config = dict(
    num_hidden_layers=8,
    hidden_size=576,
    num_attention_heads=4,
    num_key_value_heads=4,
    head_dim=96,
    intermediate_size=2304,
    vocab_size=18895,
    hidden_act='swiglu',
    norm='rmsnorm',
    norm_place='pre',
    norm_eps=1e-05,
    positions='rope',
    rope_theta=10000.0,
    rope_fraction=1.0,
    qk_norm=False,
    attn_scale=0.102,
    bias='none',
    tie_word_embeddings=False,
    parallel_block=False,
    init='trunc',
    init_std_qkv=0.0197,
    init_std_o=0.00602,
    init_std_up=0.0197,
    init_std_down=0.00246,
    optimizer='muon_variant',
    learning_rate=0.00635,
    beta1=0.9,
    weight_decay=0.061,
    lr_head=0.00372,
    max_grad_norm=1.0,
    warmup_steps=200,
    schedule='wsd',
    decay_fraction=0.839,
    decay_shape='linear',
    final_lr_fraction=0.0,
    batch_tokens=[32768, 65536, 131072],
    max_seq_len=512,
    doc_mask=True,
    train_tokens=576900000,
    max_steps=7849,
    dataset='wikipedia_en',
)
MLP neurons of a small language model. Each row is named by its layer, matrix (down: output weights) and neuron, and shows model dimensions 256-383. Each number is 200 + 20 x the weight over its row's rms, rounded and kept within 0 to 999. A neuron's up and down rows have the sign that makes its largest values positive.
A block is one neuron, or neurons of one layer that tend to fire together. After each block is what it responds to, as a language model described it from the Wikipedia text at the highest values.

L5.down157,189,228,186,218,176,214,216,222,235,220,207,213,195,210,241,202,191,171,223,201,193,220,208,208,175,197,178,222,221,207,196,210,201,188,179,208,204,197,168,211,213,198,201,219,231,224,243,183,197,164,206,211,210,231,186,188,194,178,225,248,203,176,213,203,245,154,211,198,180,176,224,184,166,187,213,175,212,187,205,215,171,193,213,218,230,228,204,168,200,229,230,208,203,191,219,215,215,188,211,208,184,192,196,232,180,230,188,175,200,169,178,219,178,226,237,220,148,200,192,236,204,206,187,219,202,187,204,156
L5.down530,171,186,199,200,195,206,222,229,183,205,217,198,198,200,208,196,180,195,196,211,191,171,218,214,225,183,216,195,186,186,182,223,196,165,214,209,211,155,210,227,226,194,206,209,192,161,170,213,164,173,185,193,172,192,195,195,231,242,186,213,210,186,213,190,176,253,180,153,201,217,200,202,186,213,181,181,182,196,207,233,169,230,184,229,202,194,210,178,219,215,217,245,202,194,177,197,209,191,219,230,181,159,192,185,196,221,214,170,169,201,159,208,152,181,213,197,179,215,194,214,192,207,202,202,195,215,179,198
L5.down545,195,210,188,167,240,205,240,185,181,248,191,191,213,184,212,222,193,190,209,202,192,172,165,238,176,187,210,225,204,231,204,206,189,196,189,245,197,198,206,214,198,185,212,215,219,187,232,180,207,194,150,205,174,185,177,174,168,190,209,208,204,210,219,234,220,208,171,205,201,186,187,169,225,259,231,199,215,226,180,146,210,223,195,206,197,200,193,219,188,202,225,181,228,195,187,215,193,230,217,197,179,197,228,195,170,201,190,216,171,189,200,221,205,189,210,219,208,175,207,178,163,207,214,201,222,215,192,215
L5.down584,207,188,212,191,224,160,188,217,188,228,193,208,191,190,233,245,217,199,201,187,180,208,203,220,183,213,193,206,206,175,195,226,194,210,207,246,207,202,178,209,148,195,218,205,172,168,226,220,219,222,222,219,213,204,222,186,213,185,195,188,223,220,227,191,221,194,209,226,212,195,173,195,189,225,187,197,218,170,195,197,201,209,241,190,167,206,232,191,155,216,183,185,220,209,203,196,193,191,201,242,184,186,196,189,199,181,203,182,217,166,231,206,205,186,197,220,223,205,194,176,209,228,200,222,186,207,243,195
L5.down1085,238,212,190,194,172,203,201,181,179,199,246,210,206,197,168,186,180,202,210,201,194,210,229,210,201,208,225,220,200,212,182,185,205,184,170,230,191,193,210,211,195,198,213,184,187,197,204,185,196,201,207,180,160,175,190,187,191,239,187,202,196,173,184,194,232,215,181,172,188,240,170,199,193,221,226,192,155,193,211,212,212,204,165,173,215,198,209,202,179,208,225,193,200,221,197,204,177,193,205,180,183,200,199,239,199,202,219,198,171,185,197,192,185,245,191,197,211,178,170,205,199,190,210,226,210,193,184,177
L5.down1530,191,243,200,229,190,189,193,193,196,213,202,191,180,234,198,223,210,193,187,189,205,204,212,222,183,199,215,198,215,187,171,217,206,189,219,213,221,182,196,200,208,198,201,203,206,199,208,164,209,224,232,199,188,193,183,216,182,175,188,201,232,162,209,197,202,202,191,172,223,193,185,167,186,197,216,199,245,196,216,195,205,188,168,223,241,174,226,233,162,199,212,202,191,175,193,227,178,198,188,201,164,161,185,182,210,215,170,181,178,214,183,229,185,155,193,185,199,218,175,193,193,184,230,204,208,183,178,194
L5.down1914,212,172,215,159,178,199,198,209,208,221,216,207,171,196,225,195,197,183,193,234,190,219,187,193,158,203,221,202,213,176,215,198,187,202,156,224,207,234,200,195,209,214,199,160,200,192,207,181,185,174,211,156,218,209,202,195,186,210,187,243,193,207,209,215,211,199,224,177,203,226,185,180,246,213,234,243,215,224,191,206,163,221,165,184,194,189,197,206,194,161,212,188,176,195,204,211,176,164,216,222,183,154,193,213,168,262,184,184,197,178,200,179,229,204,179,230,227,192,175,151,204,185,197,212,194,209,207,226
L5.down2023,189,228,215,172,226,203,192,178,208,156,176,172,224,192,185,237,199,189,170,176,208,234,226,157,181,164,238,194,209,158,179,175,243,205,248,171,206,178,208,205,148,205,183,188,196,203,228,230,185,169,207,227,169,205,173,168,229,195,206,222,197,195,181,205,216,232,180,199,210,211,198,212,208,217,200,226,219,219,161,179,195,212,212,194,203,210,194,229,210,206,207,212,219,215,207,172,198,195,194,184,224,192,235,229,187,184,210,205,189,192,224,227,222,228,216,167,180,216,172,225,184,229,205,204,199,222,220,193
Responds to: Numbers and short entries at the start of Wikipedia table cells, right after a pipe: ranks, scores, and chart or census values such as 1, 2–5, −0.

L2.down1058,208,200,221,242,201,232,225,224,210,189,208,193,182,180,190,201,220,226,193,252,201,242,162,209,186,259,191,233,215,192,175,187,222,202,203,220,203,211,207,198,224,167,211,229,201,183,189,224,215,200,230,193,150,220,225,181,176,188,193,190,251,202,192,188,193,200,223,168,200,231,203,195,198,194,241,158,188,220,190,205,210,212,163,212,227,196,203,178,218,200,173,218,181,230,186,223,182,191,220,200,201,185,197,210,194,227,198,177,189,196,190,196,222,185,191,225,216,220,191,204,159,187,206,184,164,234,185,209
Responds to: Pipe separators and the |---|---| divider rows in Wikipedia tables (election results, census, climate, charts), plus "of" in demographic phrases like "under the age of 18".

L3.down75,215,201,196,186,190,200,168,170,215,215,237,186,194,200,163,215,226,242,210,195,220,213,189,174,187,213,215,191,190,152,219,217,205,231,206,198,180,200,236,201,205,197,207,190,184,175,204,248,196,193,186,232,188,215,206,193,197,194,187,199,188,200,209,182,218,201,178,183,167,187,178,185,182,191,204,204,195,209,190,226,204,174,176,202,192,248,205,215,199,203,209,241,178,219,189,193,221,231,215,195,188,207,212,162,233,151,232,184,210,197,199,185,204,230,217,206,172,187,173,193,186,173,180,188,199,264,190,223
L3.down130,212,197,169,247,197,216,229,208,193,216,201,202,223,172,224,186,201,213,150,229,217,188,194,213,189,186,184,206,216,210,224,186,191,243,219,203,182,212,167,246,181,225,180,202,212,232,207,177,215,177,176,210,187,177,177,139,171,208,209,179,222,154,199,184,193,210,184,196,187,205,224,211,183,210,182,201,200,197,193,213,197,190,172,200,198,187,194,204,194,187,185,209,219,203,193,196,197,220,192,165,202,201,194,191,200,181,218,167,196,167,216,182,194,191,211,205,193,224,173,199,168,189,162,225,225,246,214,213
L3.down170,185,198,194,231,201,216,180,206,200,201,222,206,169,184,216,252,183,222,223,174,203,212,188,200,203,207,205,238,182,178,184,218,181,180,189,185,191,226,197,181,192,205,197,201,190,155,190,226,195,161,193,199,200,239,201,164,180,188,192,177,231,216,232,213,182,174,188,199,186,169,184,190,165,198,193,203,175,203,181,187,231,235,201,200,169,169,197,216,193,218,203,202,194,222,198,192,190,180,222,211,180,213,169,208,194,180,192,200,179,151,227,222,181,210,196,204,209,219,202,179,189,217,206,159,201,195,165,217
L3.down191,169,185,173,213,170,195,209,214,228,198,173,191,206,188,201,184,265,206,198,187,229,175,207,211,212,195,210,234,197,193,175,220,229,163,198,231,197,209,230,238,204,204,186,178,217,205,212,257,197,169,204,208,182,185,187,195,254,223,205,198,186,186,191,222,171,202,205,214,187,190,186,213,193,189,175,177,180,200,202,170,214,203,235,165,201,218,203,167,198,197,188,201,192,183,194,187,179,230,174,208,217,195,231,214,202,218,189,198,223,200,196,194,224,172,192,182,194,214,217,208,178,183,229,194,198,232,215,208
L3.down582,216,225,195,207,206,194,191,230,183,208,188,178,207,181,215,220,226,162,208,213,185,198,191,158,196,216,185,232,175,223,201,202,183,193,169,221,200,226,247,173,194,200,184,202,171,229,249,197,186,210,190,260,188,194,200,166,197,164,185,178,209,209,187,205,173,201,223,223,219,185,233,210,224,215,235,210,200,227,212,214,184,205,196,215,228,234,213,186,231,203,192,205,190,200,161,177,207,184,183,190,188,223,196,201,182,224,134,194,200,231,218,199,205,195,224,212,200,182,205,197,216,211,240,174,212,203,208,213
L3.down1200,150,182,179,210,215,223,214,196,195,191,151,200,249,197,217,209,184,222,222,186,210,219,217,228,209,156,201,234,231,199,197,197,214,219,172,224,216,198,218,197,193,204,182,216,213,190,202,195,207,215,213,199,192,200,143,196,203,188,207,204,205,222,189,213,193,175,222,196,227,209,204,190,240,221,171,223,207,170,212,212,206,219,210,181,178,195,216,202,175,214,177,203,176,222,193,228,187,181,133,197,129,180,201,209,167,193,227,179,227,240,163,210,187,227,202,210,198,204,181,203,183,186,154,176,207,231,212,220
L3.down1246,197,239,219,204,151,195,192,167,179,226,172,173,183,209,262,203,207,173,218,203,203,196,215,205,204,180,234,200,191,178,219,202,196,201,194,199,199,160,174,206,199,160,183,176,225,237,193,190,211,208,218,171,195,230,160,216,180,151,182,220,200,179,162,180,166,228,205,224,229,206,206,198,250,196,202,243,179,198,188,175,226,175,198,201,232,221,181,161,184,207,238,185,164,225,231,231,239,196,159,196,205,182,179,219,248,203,213,206,201,176,196,190,203,198,199,186,195,199,218,238,194,204,181,207,199,201,180,165
L3.down1659,197,215,228,215,184,244,190,204,212,177,185,217,239,195,225,189,195,180,174,196,209,203,185,188,240,199,203,212,199,199,206,201,196,179,188,226,201,219,195,189,191,181,209,201,217,213,197,213,230,192,203,229,212,215,161,231,203,188,182,184,196,186,211,233,223,188,217,172,194,167,190,156,209,163,205,214,193,220,229,211,218,221,179,203,190,235,202,239,204,211,198,195,191,210,183,212,250,223,201,192,189,212,220,205,222,212,200,228,169,185,218,199,257,189,205,197,185,193,193,208,216,214,168,236,186,218,199,202
Responds to: The word "as" (also since, so, meaning, due, followed) opening a linking clause after a comma, e.g. ", as well as", ", as no further".

L3.down3,204,186,176,204,174,236,187,222,185,203,202,196,199,184,177,169,201,221,224,181,201,197,222,192,213,178,190,149,217,194,175,216,216,178,216,220,217,212,188,182,212,172,219,176,180,178,218,157,194,223,210,205,167,211,174,211,187,194,181,197,222,204,192,205,218,201,189,181,187,191,219,210,223,195,214,207,206,231,211,207,212,200,166,207,189,207,205,213,221,236,160,209,199,217,182,211,202,211,223,193,195,199,191,180,214,190,207,180,182,205,198,166,221,204,178,207,233,211,197,232,156,181,210,211,206,206,218,195
L3.down106,170,183,175,188,203,193,194,199,220,212,180,170,166,208,172,180,194,179,224,223,217,195,190,222,220,215,197,188,216,247,233,165,196,219,204,176,198,223,192,175,188,189,206,199,194,207,168,181,206,182,216,198,194,149,207,170,197,194,208,207,192,171,203,185,218,182,229,229,169,224,187,223,220,167,171,192,221,201,193,217,162,226,196,207,201,241,216,177,204,188,203,214,181,187,201,187,205,174,213,232,202,195,188,162,208,202,198,139,177,182,181,208,207,204,213,222,218,210,213,211,222,210,217,154,197,214,186,181
L3.down595,215,183,200,186,226,189,223,215,197,231,235,195,183,179,212,233,169,206,175,171,218,190,179,205,178,219,200,187,206,204,205,225,199,197,164,182,222,176,196,190,184,196,243,219,201,145,192,185,189,192,222,208,212,203,215,192,186,195,220,230,223,195,184,209,232,181,197,192,177,180,219,173,184,199,238,236,205,190,189,178,162,246,183,159,203,196,225,204,212,254,186,203,169,243,215,176,206,206,190,233,179,164,196,202,215,243,202,229,202,215,199,221,222,213,224,243,198,215,199,195,201,220,192,199,182,214,219,230
L3.down1097,207,204,177,201,253,187,224,186,229,194,167,200,169,184,224,187,208,218,205,191,230,219,205,195,175,204,217,214,229,198,195,192,186,200,173,219,179,201,192,204,196,187,233,185,201,196,215,211,175,219,177,214,230,169,218,171,217,191,162,202,210,195,224,197,202,184,204,219,173,199,190,244,159,214,230,204,239,216,209,204,216,202,184,204,244,175,164,210,172,190,189,185,193,224,202,191,200,215,196,216,204,191,204,207,221,195,178,184,195,170,186,209,187,186,165,225,183,213,213,233,187,175,176,162,206,205,204,194
L3.down1124,209,174,195,214,188,217,187,161,193,202,218,180,184,199,194,186,197,216,244,192,189,195,200,201,219,227,205,218,202,175,239,169,184,184,187,184,212,167,181,197,135,183,239,202,187,194,171,249,196,197,210,218,168,213,205,198,200,175,208,202,190,197,157,200,209,195,208,205,205,232,208,169,184,192,195,168,216,221,180,211,228,215,184,193,192,169,211,220,188,228,209,187,203,239,198,212,212,239,182,188,190,227,189,183,180,216,183,206,172,190,210,202,201,181,213,212,201,207,198,189,192,190,172,180,217,226,198,252
L3.down1249,201,201,195,195,219,215,186,196,198,240,215,228,174,202,211,192,185,194,202,198,198,191,184,214,195,194,149,171,187,193,233,208,176,226,208,174,175,167,212,201,179,164,225,170,178,174,160,181,207,199,182,221,188,161,208,191,194,223,207,190,188,201,208,181,196,194,193,247,168,173,200,212,205,193,200,201,205,180,175,220,221,233,212,190,213,175,199,228,220,219,181,216,193,196,210,210,226,205,207,197,182,151,128,181,193,180,202,225,192,186,133,236,232,207,207,195,202,200,170,174,198,208,168,223,202,198,210,214
L3.down1278,214,204,177,196,202,205,214,193,200,189,178,189,209,147,212,251,198,205,191,218,194,188,195,207,210,208,215,219,182,185,184,197,172,177,217,175,186,171,188,193,208,207,202,187,240,187,207,195,193,203,197,203,213,254,200,186,186,209,223,190,211,217,195,199,220,177,191,141,172,161,209,177,218,190,172,199,224,209,202,212,236,189,199,243,242,220,215,209,209,183,207,228,182,204,222,230,198,166,181,206,184,193,232,190,198,223,188,213,224,195,194,218,217,204,191,218,223,176,185,210,231,164,235,208,207,224,215,219
L3.down2282,186,187,203,158,211,212,189,183,227,162,212,175,184,210,227,214,194,227,176,212,226,179,184,199,198,233,214,192,218,196,165,189,181,220,207,232,170,182,211,190,175,159,189,228,231,168,157,199,203,203,194,203,196,211,210,176,193,189,214,271,198,191,181,201,161,217,223,159,219,187,203,204,233,197,202,207,197,201,211,186,236,207,219,191,214,214,204,216,173,197,183,195,229,197,218,192,174,200,230,186,199,210,186,226,175,221,233,199,229,182,213,191,189,199,193,196,204,215,216,240,201,192,195,202,183,208,221,214
Responds to: Function words and cells in templated statistics text: census demographics, election-result and climate tables, and gene infoboxes, e.g. "years of age", "Votes", "|".

L2.down583,157,182,221,218,222,207,245,191,189,228,172,229,213,178,178,247,205,180,188,224,184,239,193,204,212,235,178,164,209,176,203,196,209,179,172,206,224,181,204,189,195,194,228,206,200,184,234,204,184,226,202,200,216,216,210,191,189,225,207,176,187,243,186,208,205,194,219,177,192,197,193,167,210,222,208,205,195,197,204,177,199,209,225,191,171,183,192,195,163,230,201,174,199,168,205,209,197,236,193,199,234,186,223,232,184,190,196,181,195,221,246,203,208,168,187,218,196,204,185,223,187,211,205,185,162,199,218,188
Responds to: Mainly "as" after served, serving, worked, acted, employed, introducing a role or office, e.g. served as Bishop, worked as a merchant.

L5.down208,214,166,196,248,215,184,190,212,212,212,158,212,216,200,181,200,244,218,199,169,192,193,212,177,197,161,175,195,226,175,174,210,204,249,235,197,172,179,196,202,194,258,211,190,192,215,197,194,199,230,223,187,203,192,215,194,217,211,221,223,200,176,234,197,183,201,208,200,173,231,203,217,178,196,187,171,195,214,238,179,211,214,233,158,233,237,176,191,165,202,194,186,201,210,215,220,165,215,226,215,198,183,207,194,236,208,188,177,218,225,188,210,187,224,178,220,195,181,218,222,205,195,218,229,172,204,186,217
L5.down218,190,205,215,217,217,191,194,220,208,192,188,200,223,225,232,184,201,201,204,208,149,195,201,246,199,202,194,177,196,196,183,214,216,205,189,227,217,202,181,211,199,217,188,186,204,192,143,207,191,209,210,210,181,200,196,178,158,202,220,220,187,196,186,206,183,191,228,218,231,190,199,203,209,190,252,196,187,199,203,181,237,213,198,219,186,243,228,217,188,189,192,214,208,223,202,190,173,186,193,210,219,216,183,205,183,190,204,181,184,243,174,218,217,185,181,194,198,171,194,201,191,161,206,212,222,258,203,161
L5.down499,177,199,172,171,218,197,187,193,187,179,220,195,187,190,187,168,236,191,198,198,152,166,201,214,205,169,205,195,204,254,189,191,225,202,172,200,207,180,197,177,211,210,220,185,224,213,203,221,240,224,176,157,206,178,199,237,194,195,203,201,203,251,202,187,200,233,223,195,197,194,223,229,215,215,222,185,204,211,189,204,182,222,217,224,192,185,191,189,244,183,188,206,179,155,190,194,198,217,194,189,195,221,214,213,203,225,189,201,214,197,174,188,176,157,209,212,199,193,214,197,185,216,168,228,186,206,176,208
L5.down934,210,232,199,151,200,184,203,193,215,180,203,194,205,186,144,231,180,212,169,209,198,210,178,189,232,194,182,213,166,180,184,184,197,171,180,144,216,212,207,183,219,237,194,199,164,224,200,185,189,238,193,212,202,218,207,178,216,204,194,197,169,194,177,213,221,186,237,206,237,206,182,212,181,191,222,171,198,189,162,218,216,203,201,195,188,198,227,184,193,212,221,241,166,243,184,155,188,221,229,200,165,225,162,213,172,204,214,192,231,167,195,209,203,191,199,192,178,201,183,226,212,209,208,192,194,164,222,181
L5.down1047,202,212,199,210,196,181,198,202,227,199,205,219,195,160,139,195,198,191,217,212,170,196,202,173,170,187,184,200,183,205,190,223,155,194,233,195,192,212,223,197,272,213,203,196,233,220,211,169,223,187,192,184,206,198,174,206,205,173,171,205,194,188,230,141,229,203,218,210,194,232,212,202,199,209,209,194,199,194,238,209,168,205,223,193,193,196,224,206,239,229,188,220,230,191,190,187,178,248,198,218,191,211,205,195,199,210,183,231,214,181,174,212,231,202,221,200,202,204,217,194,176,213,214,186,193,183,178,196
L5.down1201,197,219,220,184,198,187,211,177,205,248,222,217,184,152,201,230,202,201,249,224,225,193,210,178,232,198,185,199,188,198,197,210,231,182,210,206,204,203,194,236,214,170,201,151,193,181,212,196,212,199,206,208,165,225,181,187,202,238,215,183,202,167,181,183,170,204,198,207,178,225,213,214,221,213,203,209,203,204,219,236,159,224,188,190,220,208,212,198,194,230,202,174,163,175,210,216,220,214,214,187,204,206,228,199,192,206,202,200,184,188,225,242,200,172,203,209,186,147,202,205,210,183,196,180,237,194,180,177
L5.down1936,183,195,217,158,187,199,200,155,210,207,229,236,185,191,186,184,192,208,224,226,187,222,208,224,224,208,229,216,197,183,182,210,208,169,192,213,179,155,199,183,205,213,204,211,203,184,188,198,183,266,173,225,193,178,192,199,208,166,192,194,201,212,191,194,198,264,195,172,196,216,215,215,168,208,233,216,225,228,229,194,201,199,184,191,167,196,188,172,249,219,167,213,165,199,225,189,181,198,193,215,193,194,182,203,188,205,241,180,205,207,227,174,203,185,211,191,219,182,189,206,200,162,177,203,203,203,186,234
L5.down2207,185,212,200,173,198,223,211,191,180,177,163,193,194,215,167,254,156,220,207,232,183,201,218,196,166,198,221,205,192,231,215,160,178,167,231,222,208,202,197,234,221,202,202,183,187,188,187,202,208,207,186,181,175,206,199,184,230,180,188,198,171,181,193,248,178,190,230,208,173,226,210,247,180,180,169,181,153,229,210,188,183,193,214,204,202,235,227,199,221,213,208,161,168,177,172,198,218,207,171,180,225,210,215,200,228,191,207,197,173,230,176,202,230,191,159,178,192,194,186,217,204,183,244,226,196,211,214,211
Responds to: Function words that open a pending clause or complement, such as to after difficult or able, not, modals, and one of which.

L2.down1019,165,196,223,190,179,186,187,196,187,194,192,211,197,170,197,181,186,198,173,200,225,205,158,169,183,223,172,217,227,175,203,177,217,242,199,199,218,225,204,209,198,186,211,195,190,179,186,215,137,201,218,193,220,217,202,192,179,195,232,226,211,195,182,190,181,186,243,196,219,221,224,177,247,199,202,199,207,189,182,219,237,206,192,215,194,172,182,213,204,200,213,172,176,191,208,209,196,197,205,200,202,218,186,217,223,200,255,193,187,192,226,154,185,188,226,219,190,200,185,197,206,175,151,192,193,188,181,215
Responds to: The infinitive marker "to" after words of ability, permission, purpose or intent, as in able to, allowing it to, designed to; sometimes "for" or "can".

L5.down83,261,230,205,189,236,215,182,221,191,198,208,236,199,215,206,218,228,186,178,204,188,239,205,212,197,211,229,174,205,158,206,209,179,202,202,191,217,196,205,191,227,214,240,248,221,211,213,167,209,251,246,207,211,208,180,210,175,213,176,198,208,195,194,154,203,204,215,212,210,160,211,203,158,191,213,204,202,194,221,176,192,178,186,184,211,178,213,228,163,195,206,191,150,226,188,171,221,183,219,185,183,180,219,218,215,178,230,215,218,180,201,179,233,194,199,187,198,210,205,221,263,229,210,182,206,227,180,177
L5.down168,177,221,190,143,202,154,192,154,214,203,216,213,186,223,201,182,204,220,206,221,222,205,221,190,200,183,209,189,196,196,232,215,215,227,197,221,217,209,214,201,225,219,222,191,218,183,220,193,219,213,183,198,189,212,195,179,204,223,204,197,186,173,205,181,202,188,199,208,214,170,189,213,196,204,201,175,198,231,207,228,200,185,196,194,192,252,238,205,195,229,252,227,187,209,154,212,232,223,209,178,204,223,214,191,215,203,180,163,226,198,190,226,251,235,214,193,185,209,179,208,231,201,204,216,173,228,195,225
L5.down818,188,214,177,208,206,176,227,204,202,205,189,197,201,189,197,179,222,179,211,201,210,205,208,236,180,219,189,238,188,210,202,222,186,198,188,222,175,214,213,197,233,181,187,185,176,196,221,207,201,191,198,199,201,208,195,203,194,240,185,218,208,162,192,232,201,216,201,208,179,175,211,216,192,195,170,218,211,184,184,210,203,212,169,194,252,175,215,244,156,185,208,207,195,244,201,203,201,186,207,205,216,202,195,180,203,191,178,229,190,167,197,189,202,215,209,174,223,235,200,243,183,202,201,203,229,208,201,195
L5.down868,221,257,220,204,212,197,217,219,244,223,197,195,202,211,202,249,163,225,179,237,214,217,192,214,195,216,199,199,191,206,223,189,152,195,215,179,216,213,232,190,198,197,173,238,199,219,220,169,213,227,220,207,210,192,194,223,197,209,199,194,191,222,220,206,197,200,205,206,200,219,265,178,152,241,232,223,174,196,183,200,177,170,209,193,182,183,201,212,174,219,183,199,191,196,204,203,183,180,241,208,212,203,196,232,195,190,189,220,199,227,195,212,232,181,194,192,207,188,194,194,196,228,199,193,203,177,169,207
L5.down1160,178,175,223,157,192,161,202,192,188,210,216,199,195,208,162,200,226,195,186,203,173,178,205,214,267,226,188,195,185,175,200,203,168,185,208,178,195,180,184,228,190,180,194,206,201,224,229,209,218,226,202,202,193,202,207,222,221,191,193,210,181,200,187,189,204,212,200,235,192,174,191,210,187,163,245,221,246,206,225,196,196,208,198,180,226,188,202,209,183,232,225,222,191,230,203,180,218,185,228,201,198,211,227,181,204,203,211,205,210,194,225,198,192,179,203,195,193,207,204,226,191,195,214,179,143,188,204,202
L5.down1959,217,155,197,178,209,201,229,191,194,186,163,244,205,216,181,230,179,209,208,178,237,215,235,213,196,224,168,189,233,195,207,185,224,195,220,154,244,195,201,199,190,218,189,172,191,200,225,210,201,156,215,217,217,228,213,201,169,243,166,242,219,191,220,199,200,199,211,213,188,172,191,201,207,227,175,214,225,181,196,188,204,187,212,206,187,170,219,182,189,169,227,189,205,179,179,228,203,215,190,166,199,217,202,187,203,182,191,192,178,198,212,163,236,209,203,194,217,175,204,192,234,227,194,190,213,210,191,190
L5.down1972,194,169,203,220,208,204,164,187,186,154,243,208,184,206,199,231,162,210,188,233,193,195,212,213,186,207,203,179,208,195,204,229,216,166,210,234,188,204,183,164,232,192,235,224,206,211,186,181,207,189,178,187,234,190,196,219,175,187,214,210,207,208,212,199,152,205,172,186,237,152,179,182,193,179,195,221,191,224,206,172,223,192,200,217,212,199,173,220,224,203,211,219,195,194,183,199,204,213,225,224,166,149,181,197,241,208,204,185,184,246,216,191,224,202,190,221,186,186,181,182,227,199,210,211,190,199,202,203
L5.down2057,234,169,216,166,185,161,216,194,204,210,185,175,187,172,175,162,215,188,215,193,188,174,223,182,222,181,181,182,188,223,198,187,207,210,201,210,196,200,174,177,196,210,188,191,178,195,196,187,192,234,206,205,216,196,219,186,229,198,190,211,215,208,181,219,206,211,219,171,175,182,215,191,238,200,183,191,208,235,216,186,200,191,196,215,200,187,194,197,185,204,175,218,243,190,230,208,166,236,207,168,204,202,173,229,181,227,196,198,201,228,188,234,225,201,164,198,203,208,204,196,196,194,244,232,221,192,223,197
Responds to: The word as (also As), mostly after role or employment verbs like worked, served, employed, and in "as well as" and "As of/As a result."

L3.down62,224,217,204,207,198,199,199,196,196,279,219,178,208,206,202,202,220,196,188,205,201,217,194,204,189,183,168,163,204,212,166,223,224,191,187,196,179,211,160,186,217,200,166,222,208,173,208,185,224,195,200,204,200,205,237,247,251,190,213,228,214,217,183,197,191,187,227,188,224,209,174,166,198,194,163,206,213,164,206,190,199,215,203,207,170,189,186,219,185,208,214,231,203,202,200,225,177,201,134,213,208,239,173,186,206,172,215,192,247,214,245,199,187,194,218,213,195,194,194,242,178,184,163,203,214,271,193,201
L3.down944,225,231,231,227,199,200,183,243,195,206,215,201,203,191,235,187,221,177,156,193,203,196,205,175,191,185,208,198,216,197,201,192,200,184,182,214,197,214,169,215,217,218,195,184,202,210,183,225,187,150,181,190,215,202,201,196,188,211,174,232,207,186,187,195,190,180,176,195,186,203,205,198,193,216,160,177,151,203,199,216,247,186,190,208,218,190,190,183,195,164,204,172,183,213,186,163,171,190,216,198,216,173,158,245,212,183,210,225,218,208,208,195,228,160,190,201,195,182,211,217,255,192,199,184,216,199,199,222
L3.down1090,195,255,209,201,213,151,198,201,196,187,191,172,200,180,203,197,206,244,213,208,216,191,217,205,226,206,173,199,193,207,201,173,211,189,195,217,180,199,196,228,225,211,194,214,211,226,200,227,245,160,166,189,231,205,191,182,207,201,191,200,180,201,179,225,213,211,200,220,194,189,232,190,218,220,202,212,158,167,178,215,190,232,194,216,216,208,210,235,200,201,203,186,171,210,211,202,216,187,186,170,184,203,229,202,172,193,213,232,217,196,158,203,203,197,182,181,264,191,184,195,225,202,239,131,211,172,220,228
L3.down1434,194,192,213,178,206,249,207,210,196,186,190,189,187,201,211,194,187,213,238,193,229,208,204,199,222,170,182,176,212,200,229,216,195,219,187,166,183,206,192,196,198,171,217,215,207,193,145,224,207,199,191,249,191,197,199,195,171,218,185,190,183,201,181,190,148,197,183,199,180,207,194,207,272,193,213,195,223,222,210,215,186,182,226,207,178,162,225,185,221,184,197,198,226,183,199,200,220,175,182,193,204,254,178,182,166,185,192,200,188,165,239,186,227,190,200,150,185,183,190,227,165,173,189,216,210,192,213,212
L3.down1529,194,198,165,190,221,188,202,214,185,189,220,194,174,209,201,231,194,212,190,209,211,190,191,221,221,198,208,206,239,220,206,197,199,172,163,209,215,177,164,188,222,194,184,215,206,188,208,222,192,232,231,215,206,203,219,190,198,182,196,200,210,213,191,216,201,220,207,188,228,188,224,178,164,200,187,198,203,188,188,197,191,183,209,208,187,198,205,177,172,204,235,228,179,191,188,195,198,172,214,190,230,203,225,207,186,204,206,163,182,213,195,194,223,192,192,173,191,181,188,191,198,184,219,208,237,199,161,175
L3.down1661,207,183,206,191,215,204,181,201,190,209,171,202,172,210,191,208,219,234,166,228,217,166,216,219,191,195,158,152,196,165,213,221,193,196,192,217,201,203,197,178,199,203,213,197,234,201,206,209,192,206,214,217,189,179,195,183,207,168,227,176,157,208,250,205,193,226,192,190,209,200,213,204,185,208,176,178,191,217,208,205,214,211,166,186,216,183,190,194,246,220,208,188,197,160,184,168,204,200,223,188,168,202,205,188,210,185,193,186,222,224,234,163,195,174,172,179,178,232,207,194,173,212,182,185,230,202,213,161
L3.down2118,236,220,223,228,211,150,202,222,204,186,187,225,197,243,196,213,212,212,167,199,173,191,230,190,174,204,180,195,247,224,201,206,181,227,217,187,184,177,193,204,205,188,223,171,196,214,192,210,176,206,234,202,168,182,237,202,195,202,194,167,191,201,228,199,186,202,218,188,213,198,226,240,189,204,205,219,194,206,177,216,161,220,197,209,216,188,190,147,197,211,169,232,153,215,178,198,225,191,214,214,211,190,152,199,204,208,192,208,184,192,173,215,186,198,212,173,220,179,222,186,175,195,233,187,197,168,229,172
L3.down2182,209,234,201,202,192,211,203,201,163,201,183,190,209,204,206,196,187,246,173,215,185,188,235,187,207,197,204,201,206,254,225,142,196,168,175,216,192,208,175,196,203,218,192,198,219,222,214,232,206,235,195,210,194,182,208,214,218,242,198,192,214,216,212,207,188,228,201,214,198,209,182,185,181,202,211,194,190,209,213,216,199,203,195,213,194,193,200,201,151,183,202,186,198,208,190,207,194,191,196,229,193,218,202,189,223,211,223,220,219,189,223,234,208,194,193,171,207,182,202,154,169,214,205,202,231,194,212,200
Responds to: Quantity, number and negation words opening a sentence or clause, often a word's second piece, such as Nothing, Few, Nine, over, most, no.